Weights of a small GPT-style language model, trained from scratch on English Wikipedia.
Architecture: rotary positions, untied embeddings.
MLP neurons of a small language model. Each row is named by its layer, matrix (gate and up: input weights) and neuron, and shows model dimensions 128-191. Each number is 128 + 32 x the weight over its row's rms, rounded and kept within 0 to 255. A neuron's up and down rows have the sign that makes its largest values positive.
After each neuron's rows, "fires on" lists the tokens most often at its 100 highest values on Wikipedia text that the model never trained on.

L3.gate347 [ 86 126 168 127  85 179 127 115 125 130 131 129 147 136  88 143 127 115 134  90  95 188 112  92 101 150 120 110 175 129 166 140 121  66 129 104 112 159 105 102 145 123 164 142 117 116 127  77 142  75  95 149 115 164 150 112 190 122 141  92 172 189 131 101]
L3.up347 [178 108 201 135 145 155 172 124 181 162 111  79  98 112  85 153 144 111  83 191 111 149 144 135 149 106  72 121 156 134 198 134 137  69 157 112 143 141 103 117 112 138 155 114  94 124 166  66 113 107 134 160 134 154 144  91 139 104 110 149 138 131 163 108]
fires on: " K", "d"

L3.gate15 [ 86 133 136 117  45 131 139  68 148  87 112 125  57  58 140 159  55 125 151 109  82 209 143 158 155 134 148  98 153  85  92 128 115 131 133  90 219 123 120 109 143 126 115  98 156 147 142 128 150 129  99 134 163 123 190 128 150  81  66  76  95 155  89  75]
L3.up15 [169 107 126  85 120 117 102 116 158 112 141 208 154  93 154 133  68 139 111 157 122 146 149 152 106 155 167 155 146 112 172 136  97 107 188 116 138  77 105 153 177 151 155 113 183  89 118 126 114 103 122 164 151 146 129  96 122 110  92 123 162 109  90  58]
fires on: "ck", "d", "ing", "ring", "t", "er"

L3.gate163 [128 164 144 119 146 108 101 115 166  87 231  99 123  96 141  99 131 133 162 148 157  82 176 101  82 112 107 110 176 106 151 131 120 184  85 117 123 130  70 114 153 145 167  86  89 115 190 110 113 151 103 130 147  86 146  93  47 185  86  88 127  62 120 113]
L3.up163 [133 137  97  95  99 118 145 126 116 106 212 131 165 142 110 133 178  79  63 138 109 103 134 137 180 117 110 182 116 121 108 160  92 158 157 119 129 106 140 137 143 113 101 205 174  96 137 142 114  32 120 186 143 104  69 110  98 169 133 113 165  97 164  71]
fires on: ",", "ed", "s", "2"

L3.gate288 [ 53 146 172 168 133 101  53 178 130  80 149  97 138 120 228 171  73 113 145  99  90 101 126  46 111 103 149 136  95 175 151 135 193 119 112  95 125 116  92 145  90 134 119 136 157  89  45 139 162 141  95  67 155 191  66 121  96  96 142 154 103 124  99  69]
L3.up288 [160 141 103 133 146 114 156 133 157 104 137 140  73  85 119 162 148 135  89 121  81 122  92 129  52 111 153 132  96 130 191  90 147 129  77 137  85 177 118 208 143 122  42 148 132 139 143 174  74  92  76 135  98 158 104  55 129 131  97  61 164 103 141 161]
fires on: "ult", "port", "et", "ant", "k", "if"

L3.gate213 [123 129 204 151 142 125 126 119 124 137 216  72 111 117  59 128 105 119  68 134 116 128 118  60 154 186 188 163 136 138  56 145 148 117 150 153  72 141 150 123 125 120 138 133 119  97 219 173 141 170 104 115  87 125  91  78 140 155 125 109  73 147 115 153]
L3.up213 [204 140 141 125 123  67 138 156 139 145 146 180 148 124 160 107 187 141 157 129 119 139 146  93 155 134 119 138  97 111 120 200 112 104 132 121 121 104 132 155 122 191 165 112 138 151  93 138 189 150 124 181 112 105  81 101 129 116  84 173  96 114 204 107]
fires on: " |", "con", "av", "n", "fa", "qui"

L3.gate292 [173 108  77 109 136 133 129 135 166 202 166 163 196 173 114 139 171 146  83 123  93 133 115 137 111 128 100  95 123 196  98 117 164 178 101 182  93 131 113 116 135 159 116  92 174 149 126 143 179 166 189  86 115 116 164 132 170 127  98 151  59 141 156  99]
L3.up292 [125 134 124 135 130 138 151  96 129  88 134  54 142 146  96  97 123 119  91 176 105  98 147 136  97 121 130 121 156 138  47 157 151 133 131 108 147 117  61  96 119 124  83 105 127 114 217 110 120 208 131 132 143 108 149 140  96 140 152 169 123  72 109 140]
fires on: " of", "per", "ic", "on", "ta", "as"

L3.gate203 [ 93 127 156 170  80 110 106  41 114 120 175 119 102  99 202 154 119  68 116  88 115 139 160 117 177 128 150 148 119 123  88 115 145 141 155 149 155 135 147  91 196 122 100 156 103 175 151  72 116  51 104  92 127 111 114 139 151 113 139 133 183 129 129 113]
L3.up203 [122  91 152 129 132 101 170 109 103 175  54 151 146 153 179 145 142 152 134 148 151  94 127  67 170 137  86 153 158 118 155 127 111 115 137  77  59  91 165 135 149  89 150  84 158 121 114 137 103 136 165 120 145  91 155 148  89 123 166 169 161  94 157  86]
fires on: "m", " Am", "g", "em", "rm"

L3.gate374 [ 71 149 118 162 119 102 114 124 171  84 103 133 121 115 142 125  86 136 145 112 178 119 120  89 159 213 138  60 180 153 130 137 127 133 172 141 114 105 136 106 123 103 128 158 151 131  77 122 174 146 183 156 107  51 126 174 146 131  85 119 117 161  52  71]
L3.up374 [127 156 145 109 121 123  83 140 179 140  89 148 101 145 159  93  94 163 140 128 145 202 105 115 115 158 153 131 131 152 210 132 155 107 148 111 116 139 106 124 127 112 152 193 155 131 106  78  79 178 146 149 157 130 165 131  72 191  86 136 135 143 190  65]
fires on: "s", "ad", "u", "z", "sa", "he"

L3.gate336 [159 126 145 141 138 143 102 147 163 130 139  91 190 187  86 119 132 153 105  99 179 114 141  91 113 139 110 151 164 116 112 139 125 188  98 121 160 131 135 133 200 179 121 142 125 210 155 146 145 121 129 184 170 194 162  84 152 146 108 129 179 132 146 122]
L3.up336 [149 150 173 170  85 153 175 153 158 134 173  72  95 148  77 126 184 109  65 134 124 150 122 120 106  91 131 149 105 107 135 128 143 184 140 114 150 111 110 122  95 100 210 110  93 153 134 136 129 103 119 119  60 158 120 102 150 148  70  85 139 156 142 148]
fires on: "en", "g", "ut", "t", "ter", "mo"

L3.gate452 [135 162 133 146 126 128 115 135 111 100 133 103  68 132 154  94  61  79 107  67  52 109 116 173 122 153  90 132  70 166 119 124 140  73 131 156 149 156 116 101 152 115 180 160  96  89 113 125 184 127  99 130 166  89 173 175 106 122 134 129  99 124 154 121]
L3.up452 [147 128  89 154  77  81 138 112 132 147 182 180 190 150  67 136 140  52  69 134 131 109 162 134 123 137  71 139  75 176  91 179 115 107 144 144 132 156 134  95 101 141 147 114 145 103 157 122 133 165 140 146 196  98 119 129  79 173 112  98 152 124  89 146]
fires on: "p", "ce", "pt", "d"

L3.gate506 [109 152 146 142  72 134  95 185 138 164 162 126  85 119  83 155  80 129  85 173 105 157 167 147  64 108 187 153 155 188  95 142 124  84  91 120  91 130 110  96 172 108 106 127 127  93 101  83 125 150 150 166 172 164 125 137 101  73 187  75 141 124  88 101]
L3.up506 [ 95  96 125 164  80 156 116 101 104  88 124 136  92  93 147 137 122 116 146 155 141 103 102 152 130 112 111 167 151  82 144 139 102  83  88  80 113  45  95  99 105 124 115 141  65 123 175 118 110  89  72  58 118 120 132 167 138 115 150 133  83 120 131 159]
fires on: "r", "t", "ep", "k", "ar", "d"

L3.gate215 [143 125 179 142  99  88 158 112 135 129 110 124 120 116 121 145  93 131 135 164 160 175  58 188 121 142 111  92 146 158 103 138 101 155 155 106 108 137  77  68 113 154 108 111 137 132 149  97 108 119 111  68 172  98 118  99 159 112 146 122 118  81 152 149]
L3.up215 [ 98 118 109 103 120 135  76 154 111 142 137 144  84 109 102  68 160 143 114  87 144 170 156 126 194 147 173  86  94  93 178 112 113 177  69 128  88 123 105 160 210 167 123 124 186  82 108 121 134 142  98 166 135  98 127 130 146 105 136  71 118 116  86  89]
fires on: "d", "ed", "ing", "s"

L3.gate91 [104 104 113 179 113 143 108 140 116 152 156 148 134 136 132 139 166  95 167 145 143 143  86 105 106 162 120 137  97 114 151 155 122 133 183 198 125 137 109 121 117 110 126 196 164 118 152 102 150 108 185 232 152 131  99 122 171  42 147 157 185 140 224 136]
L3.up91 [163 147  73 147  87 128 158 173 130 115  78 122 148 117 126 133  96 115 138 145 142 149 154  83 105 148 116 169  92  69 172 116 134 110 170  69 153 141 125  78 148 140 175 122 112 144 173 150 122 123 131 217 136 162 171  75 129  45 144 100 206 130 130 117]
fires on: "K", "ze", "G", " what", "ł"

L3.gate81 [120 112 166  99 133 131 136 121 108 127  98 102 116  81 157 156 190 115 114 168 125 157 109 122 148 187 104 139  59 209 152 124  96  94 182 103 160 159 180 182 110 112  77 181 135  68 116  79 200 105 139 196 164 148  93  70 122 145 202  74 174 128 132 149]
L3.up81 [124 176 126 160 194  99 141 108 122 130 146 128 166  89 163 145 151 116 148 168 138 148 149 141  81 159 107 103 139  86 133 153 136 136 102  54 165 117 111  97 129 129  70  98 118 116 135 147  23 171 180 113 147 123 116 145 165 125 109 102 141  70 125 152]
fires on: "house", " House", "et", "air", "ite", "ate"

L3.gate125 [109 126 116 135 110 165 119  86 146 117 156 203 100 160  92 186 171  82  93 129 144 183 122  91  73 128 101 104 144 187 143 161 140 140 145  86 155  97  77 135 119 101 153 100 145  93  41  93 106 122 170 143 110 182 124 115 124 118 111 164 116 109  88  99]
L3.up125 [123 156  63 177 111 159 142 156 131 138 153 152 148 108 113 187 146  87  79 159  91  92 139 140 138 142 155 167 101 109 139 177 120 130 188 109 121 141 140 120 133 122 109 159 144 155 128  96 144 155 151  96 147 125 137 161 178  97 157 138 116 206  95 137]
fires on: "t", " comp", " inter", " Comp", "qui", " was"

L3.gate272 [103  79 109 186 115 134  93  87 113 115 137  65 139 151  80 128  89 112 154 174 158 100 151 106 174 121 112 121 157  79  96 153 156 125 121  60 121 163 148  52 132 102 153 161 146 115 188 126 146 115 152 122 183 116 129 143 108 121  47  74  60  77 194  91]
L3.up272 [ 73 111 121 123 126 167 115 144 118  53  73 125 154 117 133 149 105  71 161  97  71 108 170 145 178 125 108 171  99 146 177 115 132 115 121 151 101 157 154 116 145 140 145 126 151 167  78 118  79 151 166  84 132 115 156 126  70 146 138 172  66 152 130  78]
fires on: "u", "p", "un", "he", "2", "fa"

L3.gate104 [147 124 137 147 101  83 169  91 118  60  98 188 124 117 126 152 194  76 119  95 120 104  74  95 146 118  80 196 164 121  90  97 147 136 144  77 122  92 148 111 153 132 166  89 112  58 122 107 104 145 138 122  93 105 115 133 157 107 111  53 174 132  99 182]
L3.up104 [105 127 157 118 101 117 165 114 120 159 115 153 141  89  86 140 134  88 156  63 155 104  90  42 133 110 116 183 157 176 114 117 158 142 124  74 142  94 106 115 118 137 180 104 174 114 127  98 153  85 156 132  88 136  99 133 108 107 133  52 187  57 100 113]
fires on: "at", "ur", "ut", "ad", "und"

L3.gate113 [111 124 103  94 140 144  94 153  89  94 121 119 130  80 125 127  90 156 128 178  90 148 115 119 170 162 102 114 133 101 119 116 132 146  78 124 103 106 109 105 131  88 129  81 165  99 127 195 116 131 127 118 131 208 195 137 158 148 156 145 104 166 102 183]
L3.up113 [108 103 151 153 130  70 178 130 125  94 156  92 157 108  90 107  92 120 131 153  54 144  97  91 165  74 102  99 133 149 105  71 140 136  64 123  92  96  99 143 100 149 105  88 131 137 130 168 154 124 142 112 138 235 105  98  84  78 160 118 148 134 181 155]
fires on: "c", "ign", "mission", "our", "al", "mit"